{
  "n_layer": 10,
  "d_model": 768,
  "n_head": 12,
  "n_kv_head": 12,
  "head_dim": 64,
  "d_mlp": 3072,
  "vocab_size": 50257,
  "activation": "geglu",
  "norm": "rmsnorm",
  "norm_place": "pre",
  "norm_eps": 1e-05,
  "positions": "rope",
  "rope_base": 10000.0,
  "rope_fraction": 1.0,
  "qk_norm": false,
  "attn_scale": 0.125,
  "bias": "none",
  "tie_embeddings": true,
  "parallel_block": false,
  "init": "uniform",
  "init_std_qkv": 0.0138,
  "init_std_o": 0.00308,
  "init_std_up": 0.0138,
  "init_std_down": 0.00154,
  "optimizer": "muon_variant",
  "lr": 0.00671,
  "lr_mult_o": 3.0,
  "beta1": 0.9,
  "lr_head": 0.00487,
  "grad_clip": 2.0,
  "warmup_steps": 200,
  "schedule": "wsd",
  "decay_fraction": 0.812,
  "decay_shape": "linear",
  "final_lr_fraction": 0.0,
  "batch_tokens": 131072,
  "seq_len": 512,
  "doc_mask": true,
  "z_loss": 1e-05,
  "train_tokens": 1064000000,
  "steps": 8118,
  "dataset": "wikipedia_en"
}
MLP neurons of a small language model. Each row is named by its layer, matrix (gate and up: input weights) and neuron, and shows model dimensions 176-271. Each number is 200 + 30 x the weight over its row's rms, rounded and kept within 0 to 999. A neuron's up and down rows have the sign that makes its largest values positive.
Before each neuron's rows, "fires on" lists the tokens most often at its 100 highest values on Wikipedia text that the model never trained on.

fires on: "p", "u", "pl"
L2.gate1360,124,198,200,204,178,203,251,206,204,205,185,229,227,205,268,233,239,252,231,221,207,180,157,239,188,210,191,201,140,256,180,201,188,187,201,186,174,260,207,190,187,175,240,200,189,266,225,162,220,183,180,200,215,155,226,160,216,180,149,202,205,156,241,180,217,173,228,185,182,188,211,219,217,223,202,152,191,126,185,229,154,242,224,204,222,262,180,195,184,196,212,144,207,176,175,200
L2.up1360,157,203,209,206,176,204,165,186,246,147,185,200,248,172,231,237,173,162,213,173,204,178,162,220,206,200,166,212,178,229,214,217,204,192,214,180,203,219,188,200,224,155,191,174,187,224,215,225,196,166,220,213,200,147,237,259,214,147,179,213,236,119,188,174,217,157,170,202,101,166,166,224,229,199,212,207,208,231,182,187,141,209,232,225,218,209,198,230,241,205,177,199,198,192,130,158

fires on: " US", "S", " PA", ".", "US", " NY"
L2.gate2001,209,173,216,225,173,252,169,188,209,296,190,165,167,184,180,152,227,193,225,191,186,237,214,164,162,205,182,175,305,215,191,150,211,175,178,216,203,199,204,207,173,204,234,206,98,209,193,209,193,241,211,171,192,185,182,198,215,238,206,248,183,159,260,232,169,197,194,177,131,200,202,186,175,148,250,213,164,206,163,172,191,231,186,242,212,183,200,160,123,199,187,204,209,193,203,224
L2.up2001,221,178,166,197,205,180,183,193,230,221,221,195,179,210,178,237,218,245,229,156,148,193,176,258,206,198,218,196,263,192,228,170,207,187,193,198,206,196,190,199,195,264,195,212,197,237,205,178,251,199,237,122,172,174,246,216,191,203,200,235,174,197,238,162,223,210,236,246,184,161,168,245,234,158,202,162,174,275,213,125,167,195,156,220,232,227,199,185,200,226,205,183,198,182,218,247

fires on: " of", "aph", " de", "y"
L2.gate2016,208,160,221,240,201,211,195,134,225,200,141,239,208,234,249,171,180,141,202,189,210,213,221,182,219,170,150,239,191,203,224,201,147,165,215,208,238,201,188,189,181,236,183,224,203,217,172,177,232,206,187,129,190,301,198,179,176,197,178,202,219,234,166,239,204,170,167,188,220,194,190,152,145,213,202,196,199,248,232,204,247,211,160,147,158,209,205,167,238,210,173,200,192,259,190,248
L2.up2016,163,209,224,244,196,207,227,271,192,196,209,199,181,181,189,210,209,184,200,233,187,199,199,153,203,201,210,228,206,198,229,182,171,177,166,241,200,214,185,202,201,218,199,221,140,258,191,197,200,304,226,144,162,174,163,184,157,196,229,215,219,263,230,244,202,210,194,206,180,188,226,168,174,234,216,204,192,238,181,203,222,225,141,189,172,188,199,174,214,253,155,187,249,283,243,223

fires on: ":", "p", " in", " p", " sec"
L2.gate1425,176,210,190,166,216,175,192,143,260,189,227,246,184,213,161,155,206,174,184,198,218,119,174,224,184,202,201,219,208,211,178,194,139,212,212,217,177,242,207,224,185,212,170,145,150,192,197,152,154,205,180,215,211,198,151,229,216,152,221,220,193,188,235,196,222,228,202,83,271,194,241,210,144,135,166,171,204,188,171,184,161,192,265,200,197,232,179,193,187,193,245,176,246,191,194,180
L2.up1425,225,137,205,219,190,212,189,178,214,196,194,184,205,255,211,241,165,227,225,178,193,193,151,244,151,231,140,231,192,198,203,253,237,156,172,162,184,201,197,208,166,215,211,219,205,230,247,224,157,175,135,216,272,199,236,242,247,184,160,203,219,231,158,208,181,231,182,231,145,206,176,297,203,202,212,179,152,236,204,224,211,209,262,261,210,179,238,161,246,204,183,148,172,187,200,176

fires on: " |", ";"
L2.gate1881,169,160,186,187,200,200,178,202,217,160,223,180,151,190,179,163,268,200,209,175,218,204,252,215,211,215,168,202,151,228,172,227,229,193,204,195,212,133,210,266,227,230,178,247,190,204,180,216,187,213,172,202,200,223,187,203,199,174,196,192,224,198,203,206,201,239,137,179,169,220,203,195,203,214,175,229,203,203,224,171,189,214,220,229,224,149,174,156,237,174,196,151,184,146,174,195
L2.up1881,184,203,227,200,176,207,193,197,223,222,224,177,216,196,145,140,230,208,181,189,231,184,162,221,218,128,194,207,199,220,199,217,204,154,198,149,197,191,249,194,198,188,146,184,203,213,234,241,156,192,206,227,158,190,234,175,200,224,205,172,187,215,198,152,168,187,208,171,171,215,281,188,174,180,145,204,185,248,245,237,213,212,182,168,178,100,214,215,203,228,192,215,226,203,202,208

fires on: ",", "\n", "/", " in"
L2.gate1515,237,152,219,194,186,215,198,205,216,148,184,243,186,148,224,179,175,152,208,191,180,261,203,220,174,208,195,170,212,253,189,254,173,191,155,195,176,178,213,182,196,154,214,160,199,154,192,227,171,197,191,194,160,191,204,189,223,155,235,174,197,177,190,192,180,121,259,133,224,257,179,238,213,217,176,188,201,223,216,162,210,245,166,185,206,205,215,177,211,196,237,156,247,186,196,197
L2.up1515,166,172,175,168,196,182,176,202,169,232,253,179,189,184,187,142,207,209,201,172,267,222,198,235,194,174,278,220,211,211,161,206,184,189,185,154,251,184,187,180,189,188,225,160,171,176,169,219,211,250,196,166,202,178,236,219,172,163,118,177,200,245,214,213,180,176,194,164,217,189,177,209,190,190,172,225,251,133,313,208,195,163,222,159,202,165,216,197,195,226,199,189,222,208,191,204

fires on: " until", " from", " since", " by", " after", " during"
L2.gate491,166,191,242,205,207,214,171,217,224,167,216,150,201,281,197,222,217,203,207,212,164,144,243,155,155,251,200,162,170,156,182,185,244,192,126,245,172,186,244,181,239,234,181,219,217,179,199,202,171,231,228,225,208,206,202,222,119,196,226,243,159,170,253,181,163,212,136,235,159,168,231,189,160,187,229,201,153,239,209,178,191,219,170,227,158,208,198,221,145,220,197,155,171,163,187,212
L2.up491,210,195,242,260,176,178,187,212,220,271,206,243,210,162,179,188,171,255,202,197,227,152,247,215,213,176,256,183,203,211,215,152,172,203,212,227,206,149,194,193,190,200,166,208,225,198,198,219,179,165,175,230,236,219,211,234,157,160,252,191,217,163,214,213,215,245,122,195,201,161,166,202,114,155,216,230,172,254,189,253,195,203,167,153,200,213,238,226,193,221,198,204,208,184,231,171

fires on: " and", " |", ",", "/", ";"
L2.gate1895,191,192,172,233,236,194,219,211,251,267,204,169,160,195,245,219,209,181,218,223,200,184,224,208,181,190,195,210,223,172,210,201,143,159,144,190,154,203,174,166,259,208,272,219,191,225,199,195,177,206,212,163,173,217,164,152,205,181,144,200,230,240,212,197,162,224,137,153,182,178,225,176,264,206,174,199,236,168,245,162,212,198,241,199,159,251,208,160,204,200,196,239,232,174,216,245
L2.up1895,190,192,264,233,190,138,142,259,199,193,196,201,194,179,153,190,233,237,220,213,249,146,208,212,216,189,181,207,165,216,211,257,195,243,173,176,216,189,212,154,220,174,135,196,209,231,187,270,204,159,175,202,194,168,233,227,167,189,154,247,224,221,206,186,214,192,243,185,161,239,188,133,219,223,209,187,185,165,199,223,227,213,203,202,223,140,180,261,206,158,213,284,186,201,229,172

fires on: " and", "y", ",", " or", " &", "ous"
L2.gate916,181,161,229,228,200,229,193,203,251,211,200,205,97,174,195,202,215,252,214,222,209,183,189,250,210,186,165,186,205,238,262,139,193,178,196,204,156,202,216,235,222,198,154,237,197,238,169,190,177,192,240,161,188,180,146,184,187,233,166,180,142,237,215,203,167,165,147,179,185,179,194,194,194,223,200,222,185,148,237,212,234,246,202,250,212,220,211,200,204,234,206,144,221,213,204,256
L2.up916,181,189,188,161,161,205,223,203,240,201,260,168,196,171,164,207,171,224,199,197,202,206,186,239,230,220,207,156,148,171,159,222,237,184,183,210,171,254,165,233,223,159,255,196,160,289,196,255,255,182,217,193,178,223,220,216,244,195,169,194,202,250,177,215,186,185,225,200,184,256,147,226,212,202,222,193,143,151,230,213,255,195,214,174,221,183,174,212,149,274,214,170,273,187,234,192

fires on: "-", "–", ".", ":", ","
L2.gate1283,230,237,199,186,215,173,210,206,235,170,192,218,152,254,166,178,230,214,183,234,224,221,212,178,198,209,166,206,249,188,153,261,181,184,227,204,219,209,192,222,166,204,218,219,244,207,221,161,193,218,200,173,171,213,138,266,210,161,200,204,249,167,186,159,235,166,195,178,189,218,182,214,212,182,213,201,174,187,210,208,200,221,187,208,189,233,159,214,212,183,223,237,191,158,152,203
L2.up1283,198,193,228,228,181,208,192,220,192,227,291,189,165,250,164,189,167,205,221,208,165,177,212,203,205,208,244,198,240,212,179,236,190,252,207,207,196,215,174,228,258,175,166,216,162,147,270,189,239,229,169,209,214,209,221,170,188,221,182,202,157,275,194,223,221,197,165,231,155,293,176,160,210,199,221,164,172,191,184,222,190,178,217,224,166,175,203,200,207,144,187,198,221,164,223,132

fires on: " of", " a", " were", " was", " an"
L2.gate2644,199,189,198,188,196,190,212,244,176,198,176,160,211,200,176,207,212,175,199,204,207,181,170,168,225,232,233,203,191,205,190,152,168,258,214,178,218,246,158,182,204,193,128,177,194,249,188,203,248,200,174,231,206,190,163,154,268,166,239,161,153,177,193,194,220,230,182,202,210,231,166,169,212,165,186,116,219,188,198,227,205,131,191,223,225,158,211,166,187,186,205,186,163,195,197,170
L2.up2644,161,175,187,270,200,184,190,222,170,202,212,220,220,230,209,205,170,223,175,198,164,217,197,241,215,229,206,176,262,215,204,199,196,282,141,186,208,168,155,198,209,193,205,201,178,183,252,201,226,230,190,187,214,161,202,232,188,145,209,203,177,218,201,190,218,183,221,176,243,235,208,192,173,184,206,209,198,181,147,152,181,90,251,197,236,248,236,208,215,156,174,166,198,221,198,173

fires on: ",", "),", ";"
L2.gate531,218,215,182,188,215,185,211,209,172,203,194,204,200,259,230,220,198,168,166,188,258,150,258,159,238,197,182,156,200,203,198,164,218,174,131,194,219,223,228,231,187,240,211,206,211,206,196,210,164,217,160,208,214,147,220,179,239,215,141,231,165,202,201,180,231,243,195,220,206,223,160,209,148,175,257,221,197,294,185,163,251,221,215,217,191,243,251,201,176,176,179,192,207,218,245,161
L2.up531,170,224,159,216,145,208,250,214,201,255,225,236,187,197,191,169,193,153,196,242,224,201,215,213,216,241,193,164,169,185,215,220,213,200,164,210,195,185,211,213,169,233,230,191,163,277,224,240,219,210,202,168,222,214,245,187,242,171,240,213,231,253,179,227,159,187,169,203,232,193,215,177,261,184,147,208,252,217,247,237,238,217,222,206,149,169,213,232,224,180,186,196,200,187,220,155

fires on: " of", " in", ":"
L2.gate400,167,214,140,191,158,227,170,191,216,226,176,189,193,224,190,203,187,178,205,222,193,222,213,212,185,259,206,212,248,230,198,172,214,243,172,128,160,184,201,152,218,121,141,211,194,190,240,226,216,189,183,204,193,206,169,175,144,176,178,250,158,221,202,224,151,204,228,226,226,227,160,200,199,189,173,155,192,236,191,173,256,105,249,184,231,166,280,247,173,164,220,225,235,236,201,172
L2.up400,170,197,174,162,211,207,174,218,212,219,191,226,219,228,222,197,215,179,173,132,174,221,201,239,187,179,123,214,205,226,184,173,182,246,166,202,180,203,186,153,229,196,224,229,201,160,244,202,178,214,251,201,191,246,159,191,184,186,203,215,180,217,205,263,144,185,206,175,228,161,183,189,214,205,161,178,211,219,199,185,209,227,183,200,196,219,244,196,131,211,210,222,223,199,215,197

fires on: " by", " of", " above"
L2.gate29,209,225,171,248,214,190,199,194,176,168,139,171,211,180,249,193,208,173,179,261,212,201,198,202,244,184,235,224,204,243,182,165,190,219,183,222,209,213,191,224,253,230,182,224,214,226,187,190,197,213,227,192,231,232,254,193,178,180,185,165,183,248,220,142,239,217,224,176,205,159,212,208,163,138,198,196,196,283,233,232,193,190,152,132,211,237,168,185,184,222,201,189,211,230,168,197
L2.up29,209,217,199,192,180,235,179,190,184,179,208,252,188,161,172,189,268,160,187,154,202,226,187,218,198,209,207,220,194,160,225,160,188,202,174,230,186,187,215,220,216,204,216,247,197,215,232,191,208,223,218,241,242,192,234,204,190,227,199,214,207,222,243,160,236,169,221,183,181,195,190,185,124,182,184,188,170,252,242,211,174,253,167,127,175,229,165,234,208,174,208,180,143,186,187,214

fires on: "\n", "===", "-"
L2.gate56,221,142,208,155,210,150,208,184,207,229,178,197,173,186,174,187,217,145,188,254,224,196,241,217,217,203,246,237,226,235,156,151,186,165,170,223,221,209,211,190,205,202,183,178,193,195,187,172,140,182,197,194,232,205,164,141,199,198,231,213,197,230,172,217,184,212,203,222,165,142,231,219,194,161,219,169,246,266,244,197,197,186,158,187,157,160,219,181,155,169,178,190,195,178,227,178
L2.up56,198,212,182,202,198,197,183,223,220,233,182,196,176,219,158,220,206,196,170,178,239,195,166,221,196,167,184,159,209,221,140,214,197,228,156,221,163,299,206,209,208,222,157,206,186,246,169,171,211,243,200,277,187,180,258,152,194,232,220,156,186,254,159,195,252,154,217,236,184,129,158,229,202,214,181,148,226,178,201,174,206,210,196,243,188,231,208,239,245,200,204,234,198,176,212,232

fires on: " to", " by", "-", ":"
L2.gate189,143,263,241,222,222,248,219,201,196,197,206,174,209,195,238,226,188,174,190,206,167,293,174,193,144,191,199,207,210,241,136,177,194,173,200,158,237,207,197,227,153,238,260,222,219,219,254,196,179,209,149,203,251,241,174,219,200,200,180,221,242,187,192,199,219,200,200,137,235,214,170,268,234,221,197,200,202,241,146,195,197,162,181,209,133,243,192,228,256,173,176,180,215,169,192,195
L2.up189,217,173,219,173,202,221,187,157,197,174,231,229,235,247,191,170,202,190,202,229,173,175,218,193,269,219,201,213,221,244,178,208,208,215,222,213,235,194,200,238,203,163,187,236,184,205,143,174,195,213,177,161,232,186,199,119,262,252,248,240,295,207,223,212,272,227,189,203,156,173,177,254,240,179,226,183,176,222,193,222,210,220,181,236,241,245,179,209,170,185,198,199,233,139,240,177

fires on: ":", " of", " the", "!"
L2.gate1347,204,164,214,156,241,204,213,200,200,200,195,213,224,253,165,209,188,137,188,228,203,204,246,169,134,182,197,211,169,171,170,198,205,158,178,156,192,178,192,231,172,214,196,172,245,189,212,189,263,150,207,179,211,251,177,195,184,219,256,196,198,214,184,213,216,214,157,215,171,235,196,199,250,180,251,157,234,184,177,189,215,213,163,164,223,105,164,255,217,198,179,228,198,222,190,181
L2.up1347,226,151,206,169,147,177,182,205,196,178,233,203,276,213,213,176,211,237,198,188,224,209,201,210,222,191,172,194,171,157,144,212,237,197,224,219,205,164,168,211,232,188,163,180,241,213,220,186,206,242,185,184,231,184,187,217,213,191,198,168,173,157,211,176,252,168,182,197,207,207,141,226,229,220,199,211,150,213,255,211,181,200,188,162,200,155,264,257,215,185,221,193,245,182,241,232

fires on: " as", " in", " level", " at"
L2.gate1359,213,181,221,209,196,133,226,208,170,227,180,241,231,201,212,207,208,208,242,177,194,239,225,208,146,141,236,255,206,189,202,185,225,208,221,201,181,243,222,209,217,189,174,163,169,206,144,204,180,204,231,239,197,229,230,226,222,181,225,223,165,224,237,192,210,177,174,211,160,237,180,192,195,159,191,277,225,187,178,191,204,202,193,179,191,185,229,164,230,192,179,175,225,237,221,160
L2.up1359,234,222,235,215,248,212,193,227,219,159,192,215,199,197,238,234,182,172,255,185,203,247,187,204,206,224,238,223,228,213,200,267,198,163,268,201,255,203,196,214,218,186,184,219,225,150,178,244,147,244,225,205,213,173,173,199,157,131,199,172,255,163,218,228,166,189,155,163,174,202,216,177,217,198,191,179,168,198,203,234,169,193,134,209,201,170,245,160,172,173,178,172,214,228,209,194

fires on: " of", " to", " from", " towards", " into"
L2.gate483,205,164,217,157,169,218,173,178,206,178,135,195,157,208,156,180,241,227,237,161,171,245,208,201,265,209,207,152,231,186,159,216,170,144,151,160,166,167,210,198,203,233,221,212,205,148,238,189,212,225,179,208,186,213,163,238,172,219,163,196,234,212,219,166,181,199,211,174,215,196,254,192,149,180,190,205,163,171,196,160,214,178,212,202,223,176,194,172,192,199,215,219,241,262,175,168
L2.up483,184,203,245,198,202,193,178,196,252,186,212,229,205,234,199,175,172,202,190,234,201,260,193,204,258,213,211,156,178,199,277,152,159,225,192,178,190,240,223,210,180,213,234,226,200,206,196,176,209,223,187,201,220,211,154,178,213,230,212,187,151,205,221,174,256,193,216,170,229,207,211,175,155,139,177,189,264,209,189,184,174,211,171,141,167,207,145,195,242,222,248,192,188,210,239,213

fires on: " of", " in", "\n", " |", "=", "|"
L2.gate210,184,232,208,161,193,207,183,210,229,214,249,152,218,214,203,240,196,214,135,243,187,180,235,240,246,184,182,201,184,188,229,165,142,236,181,179,193,179,193,215,214,192,141,230,216,196,247,224,220,246,186,170,193,246,97,194,171,258,197,252,146,224,204,246,195,227,218,200,181,174,241,250,223,201,175,197,234,225,213,198,237,154,188,188,166,155,146,227,179,174,160,212,206,218,190,188
L2.up210,175,190,229,230,158,203,204,213,199,182,219,248,160,231,216,220,176,208,210,188,214,223,201,199,219,227,166,209,250,216,233,213,177,178,199,180,212,237,219,212,210,142,157,215,235,226,181,208,258,180,189,213,153,215,221,228,175,182,147,180,167,181,213,174,202,234,208,178,192,133,187,204,174,208,201,156,195,203,250,210,247,195,174,196,249,213,241,204,196,255,201,292,174,211,220,217

fires on: " in", " into", " of", " to", " inside", " outside"
L2.gate1358,183,198,220,207,209,193,216,164,243,196,221,191,145,239,182,204,251,283,252,199,193,212,214,217,306,199,179,192,183,190,239,201,140,186,231,177,200,174,191,209,205,198,178,177,221,191,173,186,231,186,218,214,204,183,149,226,162,209,195,220,172,175,183,174,229,198,164,222,224,204,235,177,192,209,223,198,198,186,196,241,182,168,295,217,182,131,176,162,201,190,155,198,265,199,178,201
L2.up1358,171,183,245,235,191,223,222,195,207,187,261,143,153,179,164,193,203,199,156,169,201,233,204,173,206,186,185,161,161,188,188,197,150,212,209,167,234,214,198,212,168,224,237,200,179,200,175,207,177,210,227,212,201,204,185,174,180,196,183,195,147,190,136,203,241,161,243,170,210,221,267,233,226,193,253,221,212,215,202,243,191,223,200,216,231,194,184,176,238,227,218,217,208,219,191,205

fires on: " (", "\n", "/", " or"
L2.gate1916,216,197,230,198,232,171,209,209,198,193,202,211,134,168,249,146,152,178,217,177,203,245,249,223,174,187,176,194,162,201,140,182,184,213,184,190,223,210,216,221,232,148,185,211,235,243,161,183,150,182,252,172,171,237,167,231,186,161,205,172,182,250,224,141,163,195,192,192,232,190,186,174,231,180,197,184,257,203,192,207,256,211,240,162,207,223,235,197,207,183,227,216,162,174,194,263
L2.up1916,173,176,191,237,208,186,266,197,235,225,211,213,233,164,127,168,196,215,210,194,185,231,192,252,141,178,171,176,199,215,195,218,183,158,214,209,230,197,201,198,235,228,245,278,177,204,200,202,184,228,217,196,176,216,204,226,147,173,164,212,208,238,183,185,226,276,183,188,223,144,180,200,198,178,229,189,170,181,213,167,238,149,250,195,202,201,262,255,194,249,218,206,231,202,178,210

fires on: " of", " in", "===", "-", " parts", " at"
L2.gate1940,193,237,183,174,149,151,231,197,220,167,220,195,201,255,196,203,169,238,184,227,227,192,218,245,215,208,206,239,202,205,253,193,202,223,155,143,207,185,202,191,226,160,214,200,132,230,197,234,201,175,224,268,190,214,209,208,225,210,185,236,140,202,197,213,167,168,221,212,170,226,220,228,198,148,159,221,193,168,172,164,218,202,222,214,205,204,224,218,154,214,186,151,191,197,185,193
L2.up1940,196,204,180,189,205,253,167,199,190,186,251,234,214,232,174,248,206,233,211,220,179,241,200,192,217,232,159,209,210,197,206,216,179,243,190,209,207,223,182,201,194,280,220,149,186,152,237,174,219,208,211,209,220,215,209,215,218,160,191,214,241,193,222,184,196,216,199,195,212,206,234,181,223,235,270,137,201,132,187,220,172,195,213,179,235,142,260,223,180,225,176,179,169,221,194,182

fires on: ",", " and"
L2.gate897,162,215,201,186,256,147,189,205,190,216,149,203,161,207,180,152,196,159,190,180,214,226,223,178,219,204,150,204,214,219,230,191,127,188,138,170,215,212,189,240,199,178,236,209,196,202,196,173,208,191,193,189,190,166,162,207,171,241,144,157,248,158,221,222,191,184,163,190,156,154,217,209,236,196,232,172,140,201,236,179,264,167,229,166,159,150,220,211,165,165,190,230,188,180,225,207
L2.up897,182,183,229,286,199,247,132,179,170,196,161,207,153,202,228,189,203,169,241,216,145,249,197,217,195,231,227,239,214,161,186,248,275,245,197,163,241,163,233,223,207,204,207,158,181,222,196,229,154,207,219,230,171,207,239,224,190,185,178,157,200,139,212,174,169,221,187,160,171,186,178,191,235,165,181,162,173,183,232,175,239,238,222,205,188,190,212,233,121,162,147,233,221,169,214,189

fires on: " of", " at"
L2.gate736,207,146,207,189,239,183,172,214,207,165,205,205,183,232,215,160,190,212,223,230,205,220,246,179,207,175,181,220,186,183,209,174,138,237,203,204,182,180,201,220,195,218,179,231,238,196,202,199,207,229,214,204,229,223,192,208,212,215,160,176,216,195,208,156,228,184,183,181,175,180,196,153,189,170,189,258,200,240,219,217,184,186,174,212,202,169,178,199,142,176,188,176,180,175,155,165
L2.up736,165,158,237,246,166,142,165,218,225,160,252,206,181,224,205,168,214,219,208,175,220,208,185,229,165,236,189,245,207,152,213,153,169,248,178,130,176,192,192,169,204,175,164,188,220,195,212,164,204,221,172,170,196,143,181,186,207,217,156,191,169,177,209,192,229,250,222,211,186,214,187,186,217,153,249,237,230,178,215,207,163,182,150,250,170,164,250,163,194,245,224,207,154,193,227,200

fires on: " through", " by", " how", " if", " until", " when"
L2.gate2821,117,172,173,229,218,188,234,200,253,222,237,201,159,228,170,167,221,208,219,231,201,159,222,229,235,212,221,190,176,214,189,221,176,199,177,201,149,161,182,244,182,220,150,214,226,186,202,245,204,253,185,207,189,233,221,160,149,222,212,252,225,273,140,174,207,184,229,224,173,163,201,277,197,185,213,233,216,224,201,203,188,183,167,168,224,196,193,240,211,152,183,225,202,167,213,231
L2.up2821,139,199,230,223,167,142,168,223,283,183,218,222,183,119,213,221,173,264,213,209,241,187,187,188,180,142,209,157,195,195,213,210,208,253,162,237,252,206,184,198,172,196,260,193,207,215,217,221,152,192,200,244,227,195,240,220,169,199,185,185,204,238,172,239,198,178,170,177,240,219,207,159,222,164,202,244,181,166,234,195,195,248,185,192,180,225,161,177,191,204,176,250,202,183,233,200

fires on: " since", " at", " former", " old", "Incumbent", " long"
L2.gate466,217,224,149,175,204,184,194,202,194,218,241,207,163,194,177,246,192,214,189,263,187,271,226,158,217,220,203,190,211,173,249,171,183,182,188,172,197,229,176,202,126,160,203,273,197,157,243,169,195,273,219,252,216,228,223,238,259,244,223,209,212,181,217,174,192,208,176,188,143,194,243,164,157,206,198,219,159,218,209,177,173,174,185,209,197,199,190,194,206,227,187,168,199,166,224,211
L2.up466,201,220,201,185,216,217,212,172,234,235,237,157,123,200,225,217,147,191,212,125,184,222,207,159,226,225,204,227,209,177,196,216,195,210,201,165,186,187,185,205,226,201,136,272,209,223,194,154,198,210,210,218,222,189,189,196,212,173,264,145,219,153,155,183,186,187,225,179,205,153,184,221,180,199,190,227,188,209,213,199,202,168,179,233,198,157,186,185,219,189,200,254,132,232,217,208

fires on: ".", "-", "ER"
L2.gate2412,233,238,200,198,210,185,209,170,231,214,170,187,153,205,208,140,163,170,185,178,204,175,219,173,194,150,178,157,222,200,182,156,154,161,230,184,221,232,154,230,212,174,185,210,169,202,208,154,258,198,188,249,206,162,112,142,199,193,188,183,205,171,271,185,180,210,206,271,165,222,160,219,218,221,201,260,185,253,206,210,202,172,210,192,179,172,217,218,240,158,211,147,202,191,165,181
L2.up2412,263,189,174,171,156,169,198,210,210,239,233,199,232,269,184,231,211,205,188,172,252,185,159,209,197,136,232,210,196,154,210,214,216,173,210,224,146,242,185,150,172,189,187,219,187,186,247,200,232,218,139,206,228,202,210,187,185,170,216,218,178,199,211,219,166,175,204,239,153,181,178,233,215,241,106,205,177,237,207,191,160,181,169,180,182,260,194,176,219,199,158,218,229,209,227,226

fires on: " /", ":", " United", "!", " And", " '"
L2.gate1101,233,229,242,145,229,214,211,167,184,188,165,206,153,182,243,214,191,140,225,208,227,235,215,226,175,242,196,173,200,160,277,162,150,145,193,142,203,195,175,278,152,241,166,152,243,252,250,187,201,159,188,168,189,192,235,259,199,193,218,214,182,212,178,245,200,204,155,205,164,181,247,221,245,198,223,187,191,252,199,184,200,172,205,187,181,197,179,233,184,224,202,214,236,209,210,162
L2.up1101,231,194,203,201,178,249,236,219,191,261,219,247,206,159,167,169,172,167,190,221,232,184,171,213,220,213,227,167,224,236,214,223,126,242,230,155,212,169,194,205,195,165,171,224,221,230,202,213,217,237,205,235,252,238,131,213,211,205,241,200,198,210,194,236,213,220,204,235,188,174,208,192,164,240,212,170,198,191,211,167,194,211,176,194,189,172,227,193,228,192,171,181,216,253,197,210

fires on: ",", "),", "\",", ".,", ".),"
L2.gate184,169,159,158,208,214,206,223,167,159,165,204,193,137,183,244,223,188,219,161,208,220,192,235,136,243,201,233,180,189,151,221,184,227,203,133,238,194,206,177,172,172,168,216,214,149,265,206,116,230,225,187,234,270,201,152,212,197,217,177,210,135,207,195,256,236,213,151,170,161,216,230,182,188,105,206,221,193,178,195,151,204,217,215,189,235,171,221,263,203,211,181,197,203,203,209,229
L2.up184,174,185,210,186,195,180,225,189,168,213,194,185,182,143,191,203,162,225,156,212,213,202,230,215,209,226,179,191,203,210,193,151,263,164,259,208,240,185,179,238,189,233,209,190,147,200,238,245,201,208,156,191,177,208,163,213,126,197,206,228,203,219,165,218,158,218,163,216,196,154,196,202,203,195,154,211,227,189,202,212,219,208,203,195,168,149,231,209,199,220,177,178,199,179,232,197

fires on: " from", " to", " in", " for", " of", " at"
L2.gate2840,220,163,213,175,215,225,226,175,184,194,160,216,191,234,175,181,210,198,198,206,184,208,133,157,218,226,251,180,186,212,164,192,173,177,179,152,188,203,182,209,218,199,237,193,214,181,216,214,190,195,180,238,177,246,210,173,193,205,198,201,207,213,224,192,226,175,218,215,200,179,181,204,192,188,218,224,177,180,235,154,233,141,204,254,213,217,206,161,177,176,190,122,177,244,227,204
L2.up2840,183,214,188,187,159,230,199,189,200,219,214,190,211,148,191,184,215,239,181,224,210,227,230,195,225,182,175,217,233,182,169,196,220,206,194,253,201,187,169,235,232,268,159,243,242,207,236,163,293,203,148,199,244,181,175,161,254,230,204,202,199,202,198,177,173,179,186,199,215,156,172,192,128,196,195,183,162,264,216,195,209,214,184,179,157,162,129,195,212,219,204,198,212,202,163,190

fires on: " for", " of", " in", " to", " on", ":"
L2.gate3046,192,157,222,210,217,187,244,196,221,175,167,258,169,205,247,181,201,202,203,191,148,133,213,210,223,151,193,177,170,206,205,223,199,162,253,140,245,200,181,209,201,211,172,241,198,220,213,171,183,196,191,195,144,261,224,184,221,216,224,170,237,211,167,192,192,181,203,213,178,163,230,194,241,218,218,228,209,194,175,189,167,256,168,230,238,167,270,185,187,192,191,191,217,194,175,150
L2.up3046,218,190,206,146,144,212,211,189,205,270,274,219,259,173,225,221,202,157,191,209,192,198,238,199,172,197,149,168,200,245,181,206,191,202,208,212,179,246,182,234,226,154,220,153,178,172,240,200,175,213,190,192,189,192,219,198,162,224,169,174,160,221,213,173,229,242,242,164,183,221,236,198,225,193,191,250,117,259,199,224,251,251,237,210,222,185,181,250,228,165,189,243,232,230,196,200